{"d_mlp": 896, "norm_place": "pre", "positions": "learned", "init_std_qkv": 0.0285, "lr": 0.00588, "lr_mult_up": 0.645, "lr_mult_down": 2.0, "beta1": 0.95, "grad_clip": 2.0, "decay_shape": "linear", "batch_tokens": 32768, "dataset": "wikipedia_en"}
MLP neurons of a small language model. Each row is named by its layer, matrix (up: input weights; down: output weights) and neuron, and shows model dimensions 32-159. Each number is 200 + 20 x the weight over its row's rms, rounded and kept within 0 to 999.
After each neuron's rows, "fires after" lists the tokens most often just before its 100 highest values on Wikipedia text that the model never trained on.

L9.up548,212,147,197,203,212,200,210,212,228,198,206,200,201,199,190,191,234,173,219,239,191,177,214,176,221,208,215,203,216,207,212,204,178,195,217,195,204,217,212,210,211,203,169,211,196,231,197,187,172,197,203,206,157,162,230,189,213,229,166,192,202,208,172,208,233,188,156,174,171,191,237,208,212,186,208,186,193,206,226,190,212,217,186,222,163,220,236,204,212,209,214,191,181,186,204,207,176,182,191,185,214,252,219,200,182,204,195,213,210,181,193,176,214,204,208,223,194,198,216,209,171,217,172,189,230,217,196,196
L9.down548,200,250,189,221,229,215,188,187,176,198,184,181,226,186,194,206,216,212,189,178,210,172,180,199,198,177,211,198,183,206,212,218,182,189,216,194,184,188,208,227,164,215,213,218,204,167,234,206,205,239,190,205,262,206,201,199,187,200,221,200,214,180,158,196,237,179,194,215,223,201,181,221,229,172,164,214,188,161,188,167,189,214,205,191,195,215,218,228,205,184,223,222,179,190,172,196,198,198,173,204,200,205,177,213,220,214,200,180,202,190,229,201,205,162,200,206,171,183,168,216,182,173,199,190,180,192,199,209
fires after: " an", "e", "n", "en", " E", " st"

L2.up689,185,208,224,215,211,207,195,183,184,166,218,201,205,213,197,174,195,168,203,195,211,201,192,196,214,197,192,208,209,172,203,233,240,200,193,199,274,166,190,196,203,209,212,186,193,173,215,194,202,252,232,238,194,216,178,187,218,218,178,175,204,210,198,216,199,196,218,217,206,166,206,176,199,190,223,195,226,166,208,189,198,187,184,223,229,153,177,227,192,159,204,235,190,204,172,238,183,208,196,218,226,200,210,165,214,170,201,206,236,180,180,186,176,228,199,239,219,210,233,215,194,217,202,204,200,205,187,168
L2.down689,151,217,197,199,190,204,194,195,200,190,209,164,184,207,233,226,176,219,230,199,187,171,211,210,222,228,216,230,216,202,214,184,200,210,187,188,161,154,202,212,217,211,207,196,194,187,192,173,209,193,198,197,226,192,177,187,228,195,173,196,190,171,169,187,195,217,229,194,180,258,186,196,210,194,202,199,192,188,174,209,227,186,170,219,186,206,229,209,215,249,186,187,205,198,198,242,218,200,192,195,156,219,178,199,187,206,192,176,236,218,186,192,220,199,212,210,192,184,183,182,220,165,153,222,172,198,192,209
fires after: " ", "app", " Me"

L4.up248,208,195,196,202,169,195,212,189,217,214,199,205,224,184,181,217,212,193,169,191,184,195,173,225,226,199,187,204,200,205,174,217,194,184,207,173,203,215,212,173,173,192,176,153,230,197,203,194,212,219,188,191,202,208,222,154,214,196,193,206,234,228,208,183,217,206,195,166,170,183,208,192,228,233,222,205,153,207,241,191,196,183,187,164,209,194,183,198,192,199,204,165,234,236,223,204,195,206,172,213,145,204,205,202,216,198,181,184,182,181,209,195,205,221,207,212,196,216,197,201,197,250,189,183,185,214,199,187
L4.down248,179,184,199,189,186,183,204,214,208,238,192,186,227,174,189,199,194,190,192,202,174,199,201,163,206,218,176,175,195,219,189,216,203,228,227,213,175,203,199,168,210,203,189,250,206,196,205,180,202,200,219,188,218,195,219,228,197,164,203,173,203,191,157,210,200,217,218,187,225,247,185,220,194,203,200,183,203,218,176,213,193,193,204,215,198,194,194,180,185,187,209,201,228,210,176,227,197,210,210,208,230,189,223,208,187,230,196,173,174,214,189,247,169,213,230,221,183,154,190,203,191,209,196,214,203,237,183,192
fires after: " La", " con", " Li", " Ro", " Ri", " Di"

L4.up342,194,170,222,168,177,207,210,214,205,209,210,192,180,181,250,189,214,233,195,242,183,201,227,223,185,178,217,194,219,207,174,185,214,174,181,218,221,243,172,167,212,195,182,214,207,150,183,202,183,173,211,208,209,218,177,204,210,174,200,205,212,203,159,205,225,211,208,211,194,232,221,179,203,210,180,193,196,189,215,202,210,182,174,177,230,232,204,207,170,206,175,196,203,252,196,204,209,245,188,198,195,224,204,177,195,181,234,218,177,211,214,162,185,167,184,163,200,205,212,180,191,193,222,213,218,145,195,178
L4.down342,189,165,200,198,248,204,185,190,202,201,213,178,184,202,219,148,196,211,208,203,215,174,200,202,225,171,165,200,236,169,241,155,158,199,194,215,212,202,188,201,219,186,175,222,197,188,171,221,180,166,185,194,218,174,193,187,205,185,227,209,192,233,202,193,207,214,208,194,214,183,199,169,213,183,208,211,169,182,200,197,229,198,209,190,205,203,204,173,199,207,201,211,226,228,201,160,223,202,185,211,193,200,169,178,213,213,229,180,200,223,188,193,219,177,234,199,216,227,171,192,173,245,163,205,212,186,259,197
fires after: " f", "cc", "s", " gr", "f", "la"

L4.up197,208,205,202,183,161,242,189,213,215,213,184,171,220,212,188,228,231,189,202,203,208,186,211,236,242,149,196,179,193,245,204,221,206,204,163,187,176,198,172,190,228,218,190,194,185,202,224,209,231,213,209,218,197,225,215,219,226,171,190,215,223,215,208,188,204,188,190,195,195,214,199,146,238,162,207,220,207,205,194,234,204,177,201,185,233,197,201,209,163,181,204,187,217,190,188,221,211,218,224,223,213,213,178,190,186,172,199,209,205,169,213,179,180,176,178,163,206,210,185,190,198,208,203,209,180,202,174,188
L4.down197,181,190,209,231,171,190,235,152,211,207,202,199,175,180,188,192,191,195,181,190,225,176,190,222,216,225,203,211,197,183,173,178,176,225,197,200,204,199,223,174,175,211,217,239,177,212,197,193,210,196,205,196,200,173,184,229,214,211,216,233,200,230,208,188,207,209,209,196,194,176,211,214,208,217,218,185,211,165,170,209,198,214,212,255,212,231,189,208,233,200,212,188,238,216,203,176,213,206,216,184,206,194,183,207,205,191,189,192,229,232,202,206,209,206,206,242,197,231,194,215,190,182,217,220,184,174,199,154
fires after: " ex", " tr", "S", "s", " gr", "x"

L3.up288,180,208,236,208,200,189,203,199,242,217,237,203,240,180,199,218,208,210,165,161,213,223,223,204,186,188,185,197,210,206,188,196,194,202,214,226,191,186,195,224,207,183,209,188,190,189,218,183,178,203,168,203,233,197,239,203,202,203,219,210,166,188,199,208,185,165,159,223,183,175,190,192,205,201,204,189,206,205,181,203,218,205,202,222,226,179,202,217,218,231,200,217,203,178,204,202,206,229,204,186,198,213,202,184,232,188,177,187,202,185,191,207,191,180,229,202,194,189,230,193,165,193,201,215,228,193,240,165
L3.down288,186,208,199,215,198,202,202,223,186,191,201,235,228,148,208,217,201,221,221,220,192,195,220,187,233,206,224,191,194,182,162,174,209,200,186,206,187,212,205,210,225,162,221,217,183,220,200,216,252,221,223,212,189,226,222,189,250,177,209,184,191,190,201,232,232,227,209,192,219,189,156,190,169,220,197,212,220,150,212,187,208,183,203,225,200,159,184,179,223,221,191,188,226,193,200,183,185,222,190,182,163,176,195,199,199,198,205,208,190,220,177,178,190,205,221,223,225,199,190,193,177,180,196,235,158,200,214,169
fires after: " Ba", "app", " Ab", "ar", "emb", "b"

L3.up800,197,208,201,183,195,187,220,211,199,241,246,177,196,159,201,188,223,215,239,199,215,185,224,212,179,218,176,182,199,192,207,192,183,205,203,185,175,164,187,195,211,191,188,195,173,220,189,219,205,220,192,209,182,165,234,174,196,192,206,240,180,194,174,172,228,237,182,180,217,239,178,184,217,200,178,195,165,178,171,214,196,212,171,200,197,208,219,224,214,241,217,198,206,186,208,181,214,176,199,203,189,214,181,186,212,202,194,244,206,185,228,179,170,234,216,197,207,164,202,171,223,185,241,205,218,186,197,222
L3.down800,209,199,213,207,205,210,185,206,182,212,168,154,189,199,237,179,193,233,199,205,198,199,202,179,171,203,238,234,208,180,230,185,175,202,203,199,154,193,196,211,184,211,197,215,203,222,173,222,194,209,225,194,179,213,215,197,213,211,210,165,205,169,198,218,208,190,252,175,185,197,210,179,183,197,189,217,180,198,200,208,251,187,211,194,224,216,246,231,205,181,220,192,189,214,186,163,204,187,188,206,197,183,215,165,181,220,199,205,214,192,217,175,214,183,152,216,216,190,177,172,201,184,178,191,215,188,184,219
fires after: " ", ".", "wi", " co", " comp"

L4.up834,241,155,203,191,199,201,224,224,208,192,201,189,236,205,210,219,234,220,191,207,234,213,196,176,212,215,180,199,193,195,215,229,245,197,178,233,198,211,190,217,243,190,170,169,169,203,170,225,199,161,156,211,214,203,220,201,201,222,168,210,212,148,196,188,183,179,183,207,237,210,189,207,207,163,189,193,196,194,207,215,216,254,210,230,184,202,233,194,203,230,182,218,220,177,183,213,173,214,180,186,238,183,186,192,195,198,192,217,204,208,180,183,216,205,209,200,177,213,182,174,227,189,209,200,216,184,198,176
L4.down834,221,186,219,250,211,188,210,238,197,211,213,208,206,194,183,181,224,247,207,214,202,199,209,228,192,201,217,187,195,234,175,208,165,179,202,215,204,218,202,201,172,221,211,248,222,191,208,194,201,167,203,196,188,190,189,169,195,166,205,181,188,211,190,219,202,184,185,186,223,195,138,177,191,184,205,198,218,185,214,203,243,173,188,196,206,221,205,200,173,193,206,207,187,207,190,182,201,225,252,192,169,161,200,180,183,208,147,194,232,162,200,202,202,176,193,208,195,170,238,196,177,213,206,186,160,189,236,206
fires after: " ", "gu", "b", "ar", " b", " p"

L4.up769,176,200,244,196,212,202,224,177,176,188,209,211,214,187,209,178,210,177,177,210,178,183,206,164,187,194,218,189,218,185,195,222,202,178,136,192,206,187,180,170,191,216,206,180,180,201,231,233,194,216,238,224,189,213,196,176,193,190,216,212,234,225,198,218,198,223,205,171,208,219,212,218,225,225,203,196,197,197,181,232,208,198,179,175,180,198,190,220,203,184,250,205,232,195,191,199,154,209,172,227,190,197,229,192,162,209,209,196,209,200,188,212,207,196,158,221,181,185,201,233,217,182,182,249,176,202,188,216
L4.down769,172,173,213,223,232,177,173,185,188,193,229,188,210,198,231,185,176,186,211,187,205,214,224,214,192,148,175,234,167,182,208,217,149,191,208,230,158,212,184,192,193,205,225,249,189,230,195,215,212,208,175,231,205,215,194,212,229,196,188,218,199,177,177,206,203,193,219,207,206,209,186,185,191,190,219,229,204,193,174,184,207,195,221,253,242,192,191,188,214,210,163,174,216,177,169,228,207,213,177,190,163,234,191,174,209,201,191,183,194,213,180,203,200,184,227,230,204,194,206,221,196,179,209,239,185,189,192,197
fires after: " ", " Mount", "go", "mon", " North"

L4.up235,213,213,191,218,251,176,192,200,208,177,186,218,230,185,241,198,220,179,235,158,206,197,212,203,213,219,193,195,196,203,203,238,204,183,184,200,196,178,192,174,189,198,226,210,185,194,193,210,197,207,211,195,212,180,192,200,186,195,238,212,169,176,203,237,206,181,225,185,201,188,189,201,231,187,210,192,184,217,167,193,208,200,211,216,225,202,200,208,163,234,213,168,219,186,196,204,219,209,208,183,175,236,184,197,230,160,178,184,171,211,162,147,212,207,164,222,238,209,206,207,187,241,168,231,194,253,211,213
L4.down235,208,183,178,191,199,186,178,229,171,182,224,217,186,176,185,194,222,221,198,203,196,222,199,189,181,172,187,163,219,187,155,186,160,170,201,187,187,224,212,220,192,177,205,193,160,208,214,211,205,227,208,218,195,207,212,223,249,209,185,187,197,184,216,223,237,222,219,218,242,227,202,181,224,189,218,201,226,240,234,217,218,206,166,156,196,162,208,214,220,210,194,182,217,210,220,185,153,179,233,209,217,202,208,194,178,198,233,219,229,189,189,218,214,166,211,203,178,182,184,210,170,182,206,208,183,224,213,228
fires after: " ", " Ra", " pa", " Bar", " Ho"

L4.up406,239,207,219,205,233,177,187,217,182,208,222,198,222,191,183,166,219,179,231,197,237,200,228,239,230,212,204,212,209,146,214,208,200,232,202,178,202,169,215,175,201,201,218,208,179,207,191,222,192,179,201,208,222,190,221,228,199,193,168,205,218,195,192,218,167,206,227,200,187,197,201,200,217,184,195,207,186,215,205,191,233,181,202,212,189,182,201,197,185,191,211,207,195,243,204,215,209,225,206,197,220,227,201,206,211,150,233,178,208,189,189,165,184,180,201,198,191,183,217,222,198,203,195,215,225,175,205,234
L4.down406,184,212,195,209,193,192,206,209,174,187,184,192,208,199,213,206,192,204,183,171,171,186,215,131,198,178,203,219,213,188,199,207,168,186,196,231,159,186,214,215,171,215,216,221,186,190,220,192,202,188,205,221,241,245,174,230,173,216,177,126,203,178,219,215,231,190,198,186,228,222,183,220,219,201,208,192,227,184,213,239,206,207,238,168,201,212,243,226,228,191,192,219,202,185,188,172,225,197,210,237,215,168,213,208,177,222,182,193,206,202,175,194,211,210,207,223,202,202,219,191,210,196,230,231,199,179,196,212
fires after: " ", " st", "e"

L4.up632,215,198,197,205,218,215,199,197,189,176,183,216,228,169,201,202,213,199,216,190,190,200,193,213,218,178,188,166,222,164,188,219,209,178,203,182,239,204,196,203,204,177,189,198,218,204,220,195,205,193,192,191,202,211,165,195,226,201,168,224,148,224,182,181,222,224,177,180,216,201,217,197,201,212,208,230,212,190,171,180,204,193,178,228,199,190,241,208,187,191,232,233,192,222,190,212,169,230,177,169,174,211,192,190,172,140,248,188,185,171,170,232,220,174,215,198,200,190,196,218,230,220,226,205,203,201,210,229
L4.down632,140,222,186,189,210,197,195,211,226,194,180,179,184,209,208,212,183,230,195,223,210,174,190,212,203,196,195,215,205,238,217,179,161,235,183,233,180,226,212,205,175,238,185,192,222,166,211,208,207,239,226,219,207,206,222,219,170,198,211,186,241,219,204,254,197,172,166,226,218,215,163,240,223,178,217,154,201,178,182,208,186,187,222,173,159,221,187,218,208,192,193,205,183,224,189,172,208,195,232,222,203,196,233,208,208,230,168,173,208,245,198,151,212,203,201,217,167,241,229,207,190,204,196,207,173,180,195,163
fires after: " ", "G", " se", " a", " mi", "N"